Weights of a small transformer language model: untied embeddings, 641M tokens.
MLP neurons of a small language model. Each row is named by its layer, matrix (gate and up: input weights; down: output weights) and neuron, and shows model dimensions 112-239. Each number is 128 + 32 x the weight over its row's rms, rounded and kept within 0 to 255. Numbers have three digits each. A neuron's up and down rows have the sign that makes its largest values positive.
Before each neuron's rows, "fires on" lists the tokens most often at its 100 highest values on Wikipedia text that the model never trained on.

fires on: " |", ",", "t", "ant", "ton"
L6.gate35:139126159094141098118160147173203162121164097101149115125200105054124094115113178157094236116154134139136090131077112119153135098136135089137091197115142113096221175121166059115134119161125100092156106079124095123116122148096100097125117121118173091182132150148203162161089082100107070174090135121068155117088146104093098153089102197118137136164160104152083141136153122108116135113105
L6.up35:084143112147125099160150156109157135154147129099181098125144113097107119140106198138129136150125202132147163104065108115148130150082126158158100117129124177079162160172162170199042140157124132139136154083141144181080148123105130115120062102099111136166108153202118160171136095117133089109096151088130114194057081056179114135113145136105114146139137093133128106130161124094137164059120
L6.down35:103117127128110096153129091109077131124119108135182138069155097122159173126133173142158090126099140100104140120151143132156115118145075144128163069095104143093121154100131191155118110055127115098115168176151170183125080153075190131144082133116147173126074132104110139141128080125148149091099140109150090152142089090183139097108119102161078074137117151114138086083073124105126149131102

fires on: " |", "–"
L6.gate473:152157151120106168132117182127097127158170099122168170020181130112094168101103154147109127131148108092136132133113113115134155121150090105085160102130115154109159159136127088146138088111130061109130126121019091182113165121073158140116122080093124072144138098109125109132164143153111070148114158085190136181119098116107152080077176097170144154209070126146098141169161096074137069138111
L6.up473:166143167145106094135159144116131138138159159166137141100115188152078137141116117123179122145119209117089112104128105092103114141081145151132079151115136073107115141140137146071096125086133150154138146081099099152108088117168168124151117203119195118152107149141101067172140137102219091118140133110052165119129077090116107111194122164129128133123159148151110090120163103091132138141103
L6.down473:120128193124161143145182076104126129151161151121147140118140180111148130106152122181132126154137160125179135101150124149119155169087167151203102143132123080163100079144159124134137128149099143107185157106135083060109130153115174133117083088119111128181151099064099109180113156093185114092154133153156126110198176097147168121128153108181124083151161111154131140166066149134211144152132

fires on: " as", "da", "|", "r", "za", " |"
L6.gate174:154157132147136141118168168180133112125113180120114094113222115137127098115162141167105081144142135113097124139149151069131186141200159108112120169114089098062099193177142172121196128160096092094166149138115102168136127135144138061161123121112145105168102169115125094148070152194120163083138112127077140104179133073148105088198148125113123128136164142160095118175093118188178143157081
L6.up174:114095050107135108140098158101127164103084187133105126145210141100128086102155086165154129135141153164172142119165105078156092106117172129174078149146129152131150168170125163091130171149083133107101136148119083145107158150135142126090095186143162120161066129126143149126139117183121102100088122103104158151144103092059178122121121140115113157083114099175128086154147108098160169129131
L6.down174:084114078111101143127099101160124138103143118109154128154145153122128135130135110123138140137148115178137160107109141113157084135123113146137144118189106186142170121159142090180156150156121107155071134205109090136177070106094104125120103147134134181174068136098168173127175104113120120131076136148206170103110094123108120121088162181089152166129061152141146204116126121157067105156169

fires on: " |", " it", "|"
L8.gate198:046129200127125092072180159138099078166151103110107187163124097063107101084115170133104182094149103117109112140096096172202165151152132100186103197188098173144161083162105068150125095130125154131138094088139123174103195121063105155134097194163143085153123123116164140155129160122137093143103098140148142099078100164089159131130104146128086131174099141162113128175137120162145075138144
L8.up198:147176119138091178091127119087118117133132080195149070122154092091166138120119169171087121150172155122160125126128133172134155150106121106099110173168121162188116118194158129155042192122145107110128146115123167203115102085118119090085089136052163181127167113138168102125092122130069088145138112173140155140132140068117170080131157131132111177125123160116093138053134108105128075165145
L8.down198:187144126143124162094118063102111172082134134054112159078085141150134141138105175143098151146110126083159167128177103151037134143084120151112098182098134164116125169190092180088108179136144140125124217142129184112102119179105142079121148163088163168154127120136124178138103106129153141161129129127086103138116191133085102106125153113127134078076101108161167108104122112142086089124130

fires on: " to", " in", " for", " out", " by", "th"
L5.gate447:132118119130101113115130176141176114070141090086088126140118181116147173105100147087093141148088105102084145122073126116139194104147154134112100155087075067079115114113134076104087143040130149100135149133153097151133112127111164153101125078181153114142128095077146126182114124083099158148165150063090174089125110106158115076063114163108091123130142176136118095155090097126122135129114
L5.up447:176112096077099081173062162086188127092129092128091181187148154086164170073131118101126164160133098175110107129079078063166134158144117132154119103130125140096109114101153121129169173111181143132118101105112157167194113122130112125099124131138154128152149132102196150115080178144118158133173138103149159100063117125088130137076037091135128109112125138089148084149109121172120090101169
L5.down447:143119145124116071048085149098061083112089101130090136161165121106121174089138141152127149142112137121105132146093098082109123165089166096180118136143162104102068113102139128158164163160116145174153098154120126176089091106126104083140177163146108084131126172135166071148115133151111113084094147119181163166115154145176162118114083142147129177106101131117163080162169122185106091173084

fires on: " by", " |", "ae", "ich", " of", "th"
L5.gate358:110157195095121127120142101148096089088118135149184167062103112158152095125111165153079112110123077116113155129087134052119135168191133108155187168136118097073145090063220114145098163093073104161089122097107160081101191135166112069097167100087116179137103096157236064110086132066186123158112127102201118111037120079140103127157149100156085137105113143149126177129137128099127163151040
L5.up358:133101137180107090153116127089095113154044132150127109098145128085138167099177117159151103190145115148158108172116165137067076133105177171157151137132151095065112056144098100166088155142117127144143104128089084088125084115123094111079127124088102162104127086136082141111125134121123114152108114053194178088080137115148120194162106182101103153076128132138164092138114055084101162126146
L5.down358:159085094166104161152133120072136152103079097156100138142153112059129189159151112077154097170157164142118096169152161174086121090062160110136147179084123126161113092177079124124095124196130143150157138172163066179122083111063121181111122182096128099129149151086090138110125146112110140113146096104134158127140154180104123157113151168118131101110127108160144083150129076144123147140204

fires on: "=", " in", " to", "tle", "sa", "at"
L5.gate559:071086155134109165144137114158137084090081121107088138079129092135162144175162118101077115147118149097117169153117160079099127153151198076114094118099112113101155140130173113100099095136098132071128110130095144140097134151056111086133135111092148115149162058140184131146114100122095142168124117193119130128092109098099118147139153175080073091179128183088061160147066116146159116136105
L5.up559:172198162163106119101128085103058099144086160140151100113142088097099130162135125154124142104089112179187106159106076149138121148099123141179080109088135132143121100118084149153062162104158168137112106096094169058158180122097153118124164103115112097138138123176115051099140138090119147081119187124195157145096131112174156131122130126095082101139167141152149105131096148168134153135098
L5.down559:168200164134089079100137137130068104130137148114096122166159080126081113127104169147149128123104102126163139165146030130142127167116132156156096134121139137159136155094103150208142214064110168122151072061143117086132125115119159125096160123100089139114171144186101054109168154139147150104130157077165138125099118098167123147133075063099116109077174159144180121150123120135089099135143

fires on: ",", " |"
L6.gate403:117147132120143132085101181118163154088153072080159137087132071060109126165123163168104135170150162080121112107081069138170122197111102104156119129105131091117144151148083142146119090117123102133154135113068112142083161128096148149172151141111139142190142104150148126185076123142118134200127173135102119079130192163121204116084134099169120110172115092132130185092058164136202125133101
L6.up403:130097141155110074154106143127093151142134144114075094116143081147122147159137161105134142150127163069149104114085089121104123146188080107183130142059110109145128105069119073126111140084159157123129134095107181112108168094108131149131131143136132187193124132083120058181057077126166111105186164165115091186132109062115135179075071093142084072135102119151121090149193141121125175133060
L6.down403:099112136089134130168169109090144182168135130136146130126130124153132164135157176170172173127153117142112148156102124091126157157143128092128126109148158151169137126098136188159131170105128138125138171080183151099119115156116114157175122193131171152109102177115103105139118099163129081180146057208149062132087109076133141133101123023144155123178152112124118144110123125153119177092061

fires on: " |", "'", "s", ",", "|", "–"
L8.gate439:137173140121141129120128127090084108136128145127147178126141138123138105142156154175134104110152090032163087137148166117060106127132102118119130150123124097142193195164100104109106102120144092181153156160103159121106076150085081145107145132117168064130128115084180203176102156171110098186141141159164135129143115074088113125081166076145067118145141167192115170074126172123116135174173
L8.up439:112139108129103087075140158085147134086108128061164164113093065131131059109110142131099128165112158110091101124063132101138169173106085088133100153168147124113153128144143142163129170140143087184121164102081063181116141121154061168136097124124133143183147121189110098126134092164078071125125128136087123151125144140048123088125134165067194128132175154121146095132174122101112121096131
L8.down439:138160157170182127121056112103099151142042097144161170145123163133072148163127142162099115154147106134178110132157110128122106141130087090147113127155193126131162062100087138080120176099091127149156184099129184064135179168125183081127146152148097145203093115122176167185129100164168167144140154193121125139115129160118102174128173136136055109142123109101130178151078141111178123133122

fires on: " |", " of", "-", "é", " for"
L6.gate206:117103195101101146094082151129130120087168107152122135116112124077128174144151103065148128081145080143110169148111205106115160069133128110091083123105136136137170148108174096134109138090137115106158118095056080113080177125125150111136145130141065101132110068154166080137162065045055094167159167121151072118119120101122093096113183152180151126166079103102146152164143127158161114134120
L6.up206:097086126093202122174101177093174099144132093142153126061104119111146176140183148099080126085138079126084117194160182140108109172076109153093094125081121110114168123160145128207135102146190098162133098126132125119115115131184095088097130097169099182084110118156170144105188126169160149106125077125114092119092148160135121099109132147139104097171201189136134115076179136119136142102087
L6.down206:108145116118159141130141112130120119084147176179134130125143145134145075113128077168083139153109123147160087049120150163095087096092123179093113148118108122044135130152170084138204124139071167145110121115123070142177137144129092140057080122157125166125090125153148146141135153102133131077157161104131138118116140148092089156108112166152173150134141085174171093082185088111126125108153

fires on: " |", "00"
L5.gate595:126212161112112155136161125123127111151133187143158137129146129153103092169119131092117131094141095097113168084184133144114179148111110121167123208137110125136137146156076119125068163117098116195155119111093184106139128159059114163154123159092119158115177084211128105177141152191090156098122101139128159147055109088112134117123153114130057110187143169173183150148230111125125051173110
L5.up595:162200162121121106101093176109130155094148103214188151072109151123123143103151174119118131154136157078122111113138100072106136113128099147134139164119141084160164093161162134169096113097150130148090134027078089144118159093134093140132172149081118165114239139144158128124134117109137067095135139158164124201076114068137106116151136129114107106144155197105096135117116089102128146129094
L5.down595:141147130134098109098153120054136153083116133094123164115110153133170150183134146149128100171146162114196110106165110079075144120055115145169094167159171077122131127136114096124099143143100098176131121125157082109091143100053084103183099149101109124103134138146105053121184105130112168127122112121143142150084139139081088131135154137146087148068101134166161089149142110097158073185100

fires on: " |", "ics", "'", " as", "9", "8"
L5.gate650:124151172120108157144149188145138068117136153122106083176144084141145141131138079085144135120125169132064141150162155143123181145101092080150096158101199159053106162121109139101167098109112132120095125221182146135192194119118156064136126135139171113128133117098129185165190084095126199102138094115111157104178137119100137135113110131081099108120122125140167091157142096137130099139122
L5.up650:090119133101137179167121148120149126097133105223138106151128106223124132092124122146134077168149187107161121141169097136155136178093109111100119094160090087090114138131135145199126103134105101120112130127139118124147125074152127118122061157134176126125126122174100109125119094114180137118122144086157111182196097133135152109124213109122128137095174148144147158134153131087124090099135
L5.down650:135178114094113125104100066164132136161117112126087100110137153121131089096093097129126086096133130180086111136132128112076093168115161177148173104202105180210157143164143135149143170161112119102074108111134120111092049122114147178164128154111157166195104157115135185065094168123154051138112133152158117134119132097183155135095104100159146100094102137136160145130112152121059185122122

fires on: "r", " |", "{", " career", " in"
L6.gate386:132156094162111077095152159148144138112117081150124153068166129087110087149136225127128112209165133080105115096127126104054175072114086115147131141142154075193198122074098154145096174096138105159124161078075125079112112163125138098125113164136119163135132180150106074209087155063175118122139115166142126118107161143144116084146153127062125077134096185153078138155149129157191118125134
L6.up386:162207116181156156105121154156132121026154125175186088088107168151110144143084124132162149171138132098163202106129101077120175131104119098099172135139188165125191151103104135141128104100117128126159152110125113165097082162097088119128146138069133123086142089162133094165164140144133149051185105148175178139075115120181147115085176081121156109147108112137127158183128077185136121132130
L6.down386:179131108186135085128094080130119118110122218184171073132147165150112166161092131141120137083150112164135151105160093086097147136105142157133099142076231121087103107140141199148079090119123100121151133163130108137082095131095129091106165089135078088130118147116142118181161186148121124104150111180154131156116128105116122084161119137177138156097145019101092119133072137162123153143110

fires on: " of", " |", " /", "\n ", " ("
L5.gate767:125108147157124141146122162133113130154067079164085161126137163122156043090154128090125161184136081047087092105104190123083097111131120114126105106195165124111128116185127089118107090089101143161097106076100102115173144080163126159070136174110146113160089131094167149145160154080136121100165184152134140106127100107082129160124148100129107106130115131118108145218152080098135064136154
L5.up767:174087140138216098142121113159136161150116085130140101123159125157147128143155159145093179171140139122130131146124135123143163132132082137157120162090061117108124082085154102141122150081137179149118116091111140125130088146121118129116107105094189152084145166149172207203097135140180156105110110180137146116140137124069105165101083095082049128168179182167140083085113126133159090075134
L5.down767:130080159149159115144138141118141176152146114147063127124191138196235087168138136117069140196131121127137084120039209052103121168097147152125112150153157156106097126122161103116116099110146182205141138139119105094119127125173189174169146109060140119107107145120154189116114129119225142090111175141124146089129112097072119145136106129088110163147128172150139081117112117114130142104145

fires on: " —", " rock", " band", " solo"
L5.gate731:126100118176126082127179179087175106147138111079149084109146115105101158152116098106120098121139105112073142175166127132141114111043130098124121213170154121138118140165089125147154130112122129115043147153138091088153150095093168123133165145105123092166036156096064159160105158156170155129185094039182149131158112104134132103161168098116142117182124091110173106096109158090163115072136
L5.up731:127110159097120081122153155102148152117137130136178146159104087092087184164125146108138137110125099113080130135104146072131172145143102159104127196143105115122084171112160110096162100125145101077094180149098157156159116103103166125148135137072053191156103091113137069137119121084167146161142141160170104182134118115105116194133167152117138171171147076119124132110111101098124085125092
L5.down731:119132129106128142090131110142134064170069113074106161141134153110154104110126148139149122158081165109170166200163152133129132157061176155126102086079125093127130113127137124165096039092127151161169140095128074032132135088139109079129149151089129119150213124133114130155115182145150106137115137080100100107157132129114115114110101167088089092099129141100114125166076171136110152163145